From a checkpoint of a small transformer trained on Wikipedia.
Size: 9 layers, width 160, 5 heads of 32, MLP 640 GELU, vocabulary 4096, 3.44M parameters.
Architecture: LayerNorm before each block, biases.
Training: a variant of Muon for these matrices, 121M tokens, 7398 steps.
MLP neurons of a small language model. Each row is named by its layer, matrix (up: input weights) and neuron, and shows model dimensions 0-159. Each number is 128 + 32 x the weight over its row's rms, rounded and kept within 0 to 255. Numbers have three digits each.
A block is one neuron, or neurons of one layer that tend to fire together. After each block is what it responds to, as a language model described it from the Wikipedia text at the highest values.

L3.up109:139152120151096176073087096145102081015147148171136143152145136186122112130135164139135132201080089184176125141109087119190106130154088140123153137115155120096162134139086145133128069160128157112120150142140114103158152110111117142134124118140135127215116180151142102151143118187108130105188120141096117143136134157070089159082097146149114090097161097189157140159153132114119157169066136106110178081137113091139144172132072123165115060137116109165129050102093144154061098170108097
Clause-start references and delimiters. Sentence-opening pronouns (It, She, They) and this/the naming an entity already mentioned, plus table-opening pipes and en dashes in year ranges.

L4.up0:104116109085152166123187041154124132125130097150151168127174147095131112106110179110084155142097091198124128167135108133112114085112142113145108134052071107156131081144126150143193126147105133139157107105077076134118090086114103168115167181111102106164175079070105074156130145115099218115162112125095137074096130147138182191115126121181122092150153140129094111116094114122128026188136140149118133094186127131087146140124151128150145111171141137165078162162102137149149178157113155
L4.up32:133181163131152129159180103166181126151073121153085115137154081128105171076121137102114152097093178117087131119098163108136141126135137126165160135128181067127164095148116169143096100128125171145108015113105116109132096137151109174116127100194148115127170081094148085126216144177117138177113120166127087141124110101139095174098162128174147158131094138100077080193096093065078117183161123109087098142113191122134124099077138165151159096115146088145100109136094115125122108131165066
L4.up51:110173104118087118075100136153100129138120100146172145122144166103145128156151133108140136106100139110127123200125116069183154069157202050090131097114081107143167168140128140138087077145149137101109120118099120158147148126125119179121147150117149143102180149122140062134133170123120144129150071162096177117166153155134057143168136112153146136150122115104131064060194136146072147167188114160145186097071149071184143155167132133124169110111167073181107102126118106104078068079088129
L4.up75:157130149135122149152133123127119150146120094142182108162124121082094123143145144136120133146106188138135114102067136149128131116118087076197117143092134122089108142086066147071101181120166111168109136096078172145133143050075147127101152092142122114121113139042150128110147205126115106069134163114222107160101170160171104108117135096109116167132185119213155167115127135136114130169102080144167079130128136165133210084117108124172154160162150121040145120146084113112180123143114140
L4.up145:129076136099152135136149117139138159096134139145123086186136107157154144130181142143116131123136110177138178133202128121183123127127173104150092165055129127092127071124126073057170095178085031156120145098196110142144160149051141127116113109046158160135150132139116120093121163162089150150131119149107141057154120144148072110122122179114144156105106139103119142138135158131072089138169045120142124139139161096151073168129092135120131094101188111128139122179105112117067116130146206
L4.up243:106072165132166066109133123088107144072161139100144108157076210101113204154181140121132146136199143134164150146126090101090127132156143142136179142110144127072119125118161098132096092080060068140132179124116062062074128103136115153168088128089127080139090202165148123161103148157106178141115155132098122181083145108149170108110128092137190108094131061117109136132144165159112175137041143105125106103096134120135111113118148145166127077141087102126129190130121173130115133151117130
L4.up269:195085131131109181147106137099087109157119099133172170120105086151190173071121113072110147098186079204183105135138087098148138124138148197095109133127125109101130093127093107196149071150130070174123099145138108112102104120125155160060190128089146120107139094088207152069113183174144133144115159136064176148119144142138185113121108099125102126135179126105105083110095121130135138123135150132137149135129087157145148113173157114163091111086103107181150113161122129135159094195091177
L4.up274:154118190156158149096115140138183138117151108165128112146120082118121163170161156070141111148172193160183145129118130181151134172101120142118093113129160119129179067149167094064083173093151058124120180121150135035171089119136140110098123146119109119162142110084112155161175112058096166091157146176185130154119163153143110136152098121132129111105162135082115101072119104115171186112085117162150094085114167099169112069070100133118135081124081097146100126139131130093171108142062118
L4.up294:136137129141076175154099133150123146134039120075160165114136151157115149188220130142088154102124108115088168111063180161212136145110129129086157157064106097140133127125106103216136127108099115130191152139127072105109106113131116130093131127129121111133089152109172143132093126125049128145111087103133187168101115121182132111168153131162032112123170102170132124114156079131145125179139125123084113140120153106137189148163056123134089133147127067149141142143081142125082133165129105
L4.up301:090106128144108170118123154190135092160087113128214178154111102153139120095116130101149134163112089148124100163128091135160172183095112147131104135158168138060185090133098151099177171107142136143154064082180103139069058112131086082116096145134146116096127118083178141192131162160166112086148144111128164112125091108167102131159155122214158166089139110106094152113107112146088078147129125117093118099164127126133127111160165149109165095138071102092206184116133079136085099179117144
L4.up337:132215104118142139103125079125121105108082204128123158094121124109178130113132110087102119070169152112114164138109076088150110118151149128109153150148155151119089189161179088199108105111129132053147144184117190150142083138118144146117132144118139156142134118053099132158088087187134143088140064075110155144094090142134144181105108144141177183099092113096080135100141184159141130154150148205100144104118105095090207114073154150105157119135120100125124166169110145132112143117058116
L4.up415:095189140150152098094115135137118118127096118157113114100069134157127122062146060184167165135131144128153080158082159169207169144065163145079088093126133126031159139143116125167114116152176119109098122131135127127129058097064123080103101150150123126140150131122174174104125154123108059114136150151108136093114168152209057117132145128154138164142112075062135136144187189138113153143171144128105139158133179157082122146150126117142127090095135142131180123131131125174125095067075139
L4.up423:113106138123177133109094173153094157112091128078193125113101106178136152124086153104188150147178144150097123126179102102176101103094156060165158170153214149180130126107120108152089118146032083206133122106102128173122040140091100120085106134056125122158111169139144141130138121125128109144163152111136164093130136099149132109182096146146135143114103124103079131136132139075154148169155119111102159128113117122184131076098134134147090066119087092094195134134073147076137107128095163
L4.up485:117183176109108143094143124178120131198129192160060139133107143081153135111146104084153121068159142064110119145116087133145110067153078101128089155080165177114090080173128136091132066185150078113106146118146097149152076067131066165073145118137161087173165128080097056128132109102129147075080077147151102125142160158152165188165160108176157151127108100122132130124135155165123144132169166156126134145148106115197098123150131159174142141107159130135081115153117113114121125165098081
L4.up536:139111115196148131116159139131095091199095091084164119119086189093122104144099112173138168090134086112087145138113089126108067162130086150135122147049120162125160105139123095152088063120100085122107179178155110117145170096129120117157109151133223084149100206072144152143136134159110080101137093055136122106076104158151175126153179109113150145071140130130112144147105139200130150120156145156087166125081171120122144149147172184151144177166141095128109116144123111106124079185131143
L4.up572:118173125114147131115183156168156144117101166068086095140116046144186156116110108154103237100081116145122138142119074107191097154135156154114137133092156103139125134146126075153087122126119106177090123160107079097181065105083156132114119068158124110077159146062151166072173121187086075141135135119138157091150143120120173147127148140142119192108062113131133102102123145144098100186114105145093136127140154089165208137171120114110084130125142169140143157101100099107120114139104183
Subject pronouns starting clauses. Subject pronouns and relative words beginning a new clause, usually right before a verb, like It after a period, which they, where they.

L4.up7:149155180187156145126049074175125121179134101090119145147107122160145182165165098188107153188142170134157102165159159105125122153113097125144170116102126146155117149118107115099099147127108135091113156126163167099121122180149130150141092162138161143114127133098129102123121113126100160143121140159096133163055114101129085059143119104164053127083155122076152164117163156146121104133102142178233079084137160112089134088114139177167132175120147143080088160121101158103096075112080034
L4.up13:150095145136081062146149136138154163116113093095136077184139097145107117124166156118139131167067091099124183131118107116191172135109149148091127120147122125094074133127085172121127080103140154123139126212140122173135121098104141107138155163201122123145110138162152080124169142130157153122165116062097082142096101086118156164107103175108143150093091104171186084147103110157106118101066086085191084100107214161120080143116102129100164141156158170122160119099093174199105066122149113
L4.up85:132106144141103106129180150151078176116097144078128131074151189130110195135175207098126140141154110138132091151134102125096120085069081053131117167088091166136133150183135082148140114122113136091111074114141143146124099098141169095136144128127094128166169134111119136097090139096136195109148147113169078122103095138190126047090101175163114161067124125145120154151170130048172155136154120115147154096101152143169093136162134096097041164123138174111116151202120146088104151129130093
L4.up94:144167080199104130135125147193079136088085086098116125154137140063156118051127158170140096156117113120131095091142147106137092103104126113128147108149101127136110107097195135171137144146131150120116168140147212209107102082113128110134109159170195174099144128109102075064107115087130141105092114161130101171127120195167133111116106089176138213081081082126094125114101162110126090125120070084176168109148198129108157150118096130141095124106132163174129117162096117106124151095170101
L4.up147:118097084163124197136098130083122138126156072119088174153141110091109084097174088159160139116130134095139129095141116058087133121183153131130163156126052142167109170086126157127149160185121170178110136214095132110126140166151143103150153168129146148132061062140078171152075168145123133119142092144124092141139080145132094119093075109152126145125152138170128126179171166117097127181082134086100113159052118128157149140136148121174072121122109166169113087166139155087111100059177138
L4.up159:097158140154080073106136095134112107059133125147132131146136157145114125142066170160172166102157125132187199141142117146149123116069070141195116125174122100101092097114135100106191130145056126147126121098135177124134108064078121079130138097118140100098165190106168101154101112101098171152108169105107190105116119129173112087151142146157141186113109075106145070134130136116122150154137125149094102189164117109131104105101155102089088122182087092184172079137110066127183069166116143
L4.up291:122090136166131108135151106234147115101145121076147122107130149117072128127126125118118138150079094095196095127164047165094168123120048141180094119144105189189098091139102127114128194147127158094099102151123204131136111070127090065143144163147111129137159107090174092107106129094168131139140143078163126203118083078143134106172137170179161138078149057168113128099120130127109131132092155114150148131082159108131122141177069161162142147159088135113113089154154128119129107105126088
L4.up293:181117109146121099162121139168116145048127114147148082136124129129121110161162131126165141139129131155109174042084143114111126088099153107136123075097111129096076177174137152189172101113092111154156119142075150101080137110088099144084211191155144142159127183133161127077122121162170109134132126195076124112130145093097098175114135147120125131066119099155083153116155101113151124119054097138203105144174142152107170112110150118096163145149111130131165110083099100141092076129213194
L4.up310:061103141113120131148131136166105124116116096164145121132106095105111102076171114132126179219093176093144147190094125133136156124088057121139127046095117091156111143096176136133065163130116111148143181096165129191095135164148127103134079152076130094119128161147142103097158120033120142126098108146154156145167135124057160160135186132126142073107142126125086171139163082180145120117123156098181074073130150112183128126132065071117139149145126159148133182169122110107113160113123080
L4.up320:179090159137085096126135185153092129112166131055094124163132115119112091070125113123120117172119116119141152107121089186125119145140112093150124112148133101139077149148110156142103136120117181131155134181139120123067111111124121088116174169185120187146154114141147153104124142151112109087071087166152129189124075135141099127128108167143110147104156096169158176164153079157152168095160111108109136136106146141165168107115080179179131200118106097162151133071044146105073118252084102
L4.up325:161132101137126107143050160106092150144142115076125141150165176129084081146222146173134131147114152121161132140144117141144161125085107123157092146176082114138089193165114185122149113163179069130208152111123139130107118118097109098095131200125116146162099132064131113125101112176157147108170157120134075132118210171077113166127104145142101144081057105092130169168089104089137189091132109099097107160108131087116106105128125164141121150126110148125121128176168110114067118155173051
L4.up345:129141093155074162160095140123081169157107163134088140166099126133106176148121122091105172102071200163130151172097127077110149136139091107102140138160090185122134170062099122112111104129182129108110184111093090110101121145201141130143169169059099129097097153126137107073133144156092155152110102062097141135073110098138133168076140091095131181119123112149137138190148178118086110127150131137138096192072117176126088092111190195185130156160143163147122085071153132106150120145140102
L4.up352:076102150095104114114116109198088137122111152070135138117124138135091126085185181070126150144128067136135200124135125087080116097093137135150104099079137139101155168155106113093124052122135150191170106196145130157093134105147134123117155106197157183187092175064158108081126098126110195112094120146098076184152103139096151128141078105109148131100103147174110119144097145151168156107076168111117133082134170161171138133133112170130095176138150102177112092152143109115072191125158139
L4.up447:169120122117102099146102126117137112118089111121159118120173103063130138108099109166079127111135089140131094110115106156143149103131111156158161174084129161137115100107140127127084092130096128101107163175112124109095082139114078120122056098099174143114126150155117110204094143133163155124173160124103147116100132164154102228091104075144149180082130125195096137165147123157124115078137099089170146085130255171153198129178142182131197174077149108154098145125074156121102113129138132
L4.up482:155092106161105102121058137156153158084101132112132168131118108157128046113190091136130188103112117148142115143137120115133109139089113112155117106075171234088084097057117056133168164175133162115067111176117114137123104128106133108201120120127148164118102131150141108166146105153143116097106129126187112174190148104149158120104168101165160132151124082145186093155151165142093148110075200101109074112059190106182106130110113115101086133135127156161138162145099113101130102103111120
L4.up637:142162164123110171158183115183126078113092083096118116124148087130102151117127117090109127120075169087119142162141116088129159132148108169118117138140078081115097112109132118145099078117159137146110087180118180126132122119040130104141174155185187118121174160104149114132201142159144193084146131100093163103143053103166093071144131125162124138096121097148112099163147151168108083144057197117154181146178126076091189136089113129111118096165103145194111071169139158124117079133127128
Word-joining punctuation. Hyphens, en dashes, opening quotes and parentheses placed mid-phrase to join or mark words, e.g. year-round, the "Graveyard, 1961–1969.

L5.up339:074128113134168115156149121103084155137097111247144136152127117072142160102109076121171109167136103115141106095174144188090130106121176102119133155146105058198104144151143113137151138092161152120152187141153187154139112132152096123136098072093134129104118141123135162155105114152092085051102088132122087153135161132109137135156107084136147141113127138117072112108174101102130135082192052149163098097134190134178105135148067149097089186136095154112175108196137079127179111148123126
L5.up389:079130165092120076132097172116143150079157106122123104096076103141102143093131130151131141085078120132098162085117209094109095103142102069113143121175109099114130129203097170152129155067174108105112128110152144117140149075129119098170090157146170181138137111069187072141120159108105098056115153124213098200136167148165165138111144197088166117160116151114149129118109153193114135154123122088161104124070132158122074108150105178111120146138137102105174145143154099169173101157153155
L5.up403:106147121051160179131119122161097149127074176177144088104081077136100090142155101115099125164123131104136115145182156142141127108127052120149119170178059098106137147129148115082121141130175113124140127174133087099145167052099152173122132109114159075107157131114088148135188073125069134076086132127086127183132158163162178126101119135107177106056082151186175171125122077162122134145074130118121150150128120143131105116108114142186200102142162128109160090114118146148154131174083187
L5.up522:115145085118137074119133151074085078120076180126126113115148195136090096082144078169142172105087098183122116184175094095090096071123114108137124188101126130114134149182099139103126160126175124117167162152163145090138080153128128157092112180115148102146135142131204110151148140163093192084118137086134130172104108098097107115207142154196148137103159157173076114091151138095088105109158102094130104131125123070101110134129120139109122112213122083152184082147188128085112122103148143
Sentence-ending punctuation. Periods and other closing punctuation (periods, closing quotes, parentheses) ending a clause, usually followed by a new sentence starting The, In, He.

L5.up28:164080162181157094153107101135083113120137142155162097140069123107140147081182093220152139118110203155141131122139182236142135188103157146059168114112082128130135151164095103095130170141191108172143070151134129115153125112052064164106128106181114115138106108087143133153172174171126111098144096068107074115128136112130097137119140107163111155104135082119129119136170116111059128135114114116093122092164121127123149087135066125123168121107086076112156134135109165170146120164149140
L5.up41:137145124093126147131083164116132131168058128164146141171080127096122079117074163144192151139058133121172106156114168141170166160083098143097098127131122126073157192154184084107113109118145126130144198102185125108121081137142117130156139170147119116175126173063134160147124192105144059110104136148130150021079148148159077172181091095168119121093109154105124083133150113105086151136114101107125129109182106145083138118180111125098177128147116132125148151153149105146194150130066118
L5.up153:164169179146166127100078120137138144110123177137136188080132047166121134119104120130184145106164086097142085130127126167076098028089105068186103149121097085139149113166173126131167162112153162123151098126162147111097137091090079077149142170113110166124126124147100086181132102144106120135131153164218144160131139161144131136123086107179185153106080134153156127067123091076094087168123113090169159106117169132123098058145147187109119183120138112083167116121144126123109096126117110
L5.up202:145154111115154145139145062101130127148096082140119083117118146136120153101112104140102118162127128103172118149087150145132168122096141113167128099118151108067124121137157093122132068142112143149185150187172152105169125079157173081141103148093172125169142145081112099082125106141165136072161132105137085108086191161191156165122100049037158121076146125142093117147211112165134116078131104149098160134149088184126153162131157053112159121169159210114087151135118147154097137083102079
Pre-verb auxiliaries and infinitive to. Words coming just before a main verb: perfect had/has/have after a subject or who/which (had been), infinitive to, would, also, and -ly adverb endings (formally dedicated).

L5.up138:148160127149117100142079109146138136132182078089108138136152135137151125161137124115159106154143156126169141129167141140058163120148124059119150129090136170113126166115130105102127105087130169122102112138125183153098146179129163178159085156184139162103177060090172109130108166138083120131083088098134107107055098139104202202108133135073156162099127098053119125175113086105117134135177141106139103145082136090094068152140078137172147110122146153184205152186128107113074167125124061
L5.up232:096155178157090111147213169164125062132156145098175108140165127132120120126160120129141152127146133119128162114156088139104138101102132142094123121133106121094151115152081166141157195137123144071187070094186157129068139147098108129144121091150081150191124174065166161125173122130142171135106103143108046166131084163102125115166143149063156114146078051123139134164126090137162154134147127151110132069057108109174094091110127228146110115110121122110158132157140110078124089171126097
L5.up352:118167100133103166130176134179128164145151166159209117124166125081143095133111137044154122101125156159142107149109090153061167173125100153102138122151075160158140124098085071101181110142150156103113129097147141121134179148134077079138120191150166122079202114093083152135104121117129136145140131117137147103137079152136153106124178154149117149094081093154125136088122129089096082081158130134145117102100132117164147131141099065076081143137141119176074133213143170128162144070202063
L5.up434:107148092120097142136124114152097154152176147150090148133065135119163136117133088132106166143114129133111086148069085165098096067102104104103137190144107136084129121143097155120128165121136120138119147188153098080156110119127083121218089165120173189140173123077168115192118155105123110081100114137209139063074063203138136125082145152093158094093086076144134163132138044134126097122145155115181133099162125102134136125130090160086142207159171119129121131142124088107163127105162106
Opening quote/parenthesis marks. Opening quotation marks and opening parentheses that begin a quoted title, quote or aside, as in author of "Hymn to Liberty", (1912–2001), (right).